Part of a small language model's weights: vocabulary 32768, tied embeddings.
MLP neurons of a small language model. Each row is named by its layer, matrix (down: output weights) and neuron, and shows model dimensions 544-639. Each number is 500 + 40 x the weight over its row's rms, rounded and kept within 0 to 999. Numbers have three digits each.
Before each neuron's rows, "raises" lists the tokens whose logits its output raises most directly, leaving later layers aside.

raises: "ng", "ts", "get", "ners", "ner"
L7.down2092:519474566504556487501442452502442495531491539523528539501487577507429415532436493552512464520525506476424493539570503504502479503451489470482490455531538480454483551532495501465533501537444490521505488502581544468457430523535463493478502450552469454514563523393502479472484516549457498512

raises: " The", " This", " There", " During", " Although"
L7.down1333:475534500495522564452424466492471490501480540479507474513493590529487589451527483483504480519496472500425507536456563570503528446563584487475457509510518506540516523515506508517468496465491520513490522495499423542521505496529496518484518509527537499479462508584523491521475539537447456481

raises: "|", "F", "M", "In", "D"
L7.down1487:501529461516514518531524548525517516555494488456461491503476531515473457526499483492514465519482477519494526477479438532491463488463503490467466501466508487501480490459543472480472504441498516505487509481475517508510474519544511506505592496520508506451462483468493517518560478547494452528

raises: "-Day", "cher", "cer", "vre", "zie"
L7.down512:427476504428455494506510504572515512496509487498481440496508508495511506447478512414447498528568515502502472486466472477521529461531510518485445553419550476528547558452478491510490452485444497485469556462485446498507527482488482480469581543474491501569477470487484545561466554448404523548

raises: " another", " other", " others", " well", " similar"
L7.down1831:508556446475491541546511493492475515493517495490487548495462471522613476456439495444527448511515425467492486535406491531517534464493504464520467481424513538504547537495470487460553493503510503522467523502512535460459515448495525480501496444526518506531491482541466543533521484439539497504

raises: " town", " village", " city", " area", " County"
L7.down783:464493487523523482429590534525505556499476482460524531532476455546531489475551577532552483500550557577440468567532487505562519514519481428455400414461505479492534593504537475560481486496438424508469477505467493508520522451496532481483431537469479546421482506485546499504448518546511546566

raises: "er", "ering", "ant", "erle", "ers"
L4.down416:462535487468505485483478541527497429471507507420575514550517533559511543467460503584481500488532503539542494489453557489534478461505438469549452491478553468527494546518452498518559520473527455474469524539438449486554452568498528558518456470446494466555501508483558575471447486477484494534

raises: "sters", "pl", "pers", "ph", "ter"
L7.down1633:507465564461454516508423480487477476489491521502453488479484547486551491419589543432569495443543478485508531484509538487471450497533535515568485515441467534477559488513540505462553491419518561495517505531487494512548435506489567526356533465571497564475557507579431489484493500541505523464

raises: " April", " July", " June", " December", " November"
L7.down1678:422520565470385524528496544476474495507523481458486486589518552508461532545482491486545515485552484487516527540419489431491467524445578463500467442520519488520513497406527485491477516484476523524540467490469530519494455506461497468540496448473459542511507475473519571479466581549504571521

raises: " provide", " serve", " make", " perform", " create"
L7.down811:504538490476514498522413566457642529470463465482508502482496482534553469474523485487526424487560420518505560546486552524580562449441519449461452568452476459422481474578464466571500511510509519495563473519430524531483514523489461465426497536430423536507467463532462463668508451532471487537

raises: " patrons", " primary", " representatives", " leaders", " flagship"
L7.down1957:535423471487526507435469451489513455582521505489531563527456474499540609507486411505501483459577520537519465461530483507476457489511461480567508532541577476501559517539500517497469533517462456524521558461509523562532478537454497392548539451450539535520489509473536484525503470545495493518

raises: " However", " Because", " During", " When", " Despite"
L4.down1876:475473566451462494561475500484474478465518492516437458530467531504575498458551511483500471556510539483439453532454522557505461461510531440527495471496546486478490450492488523489510526473482524458442518423477524512531518493529432492525507507575506504509527507478481544513428472490510487490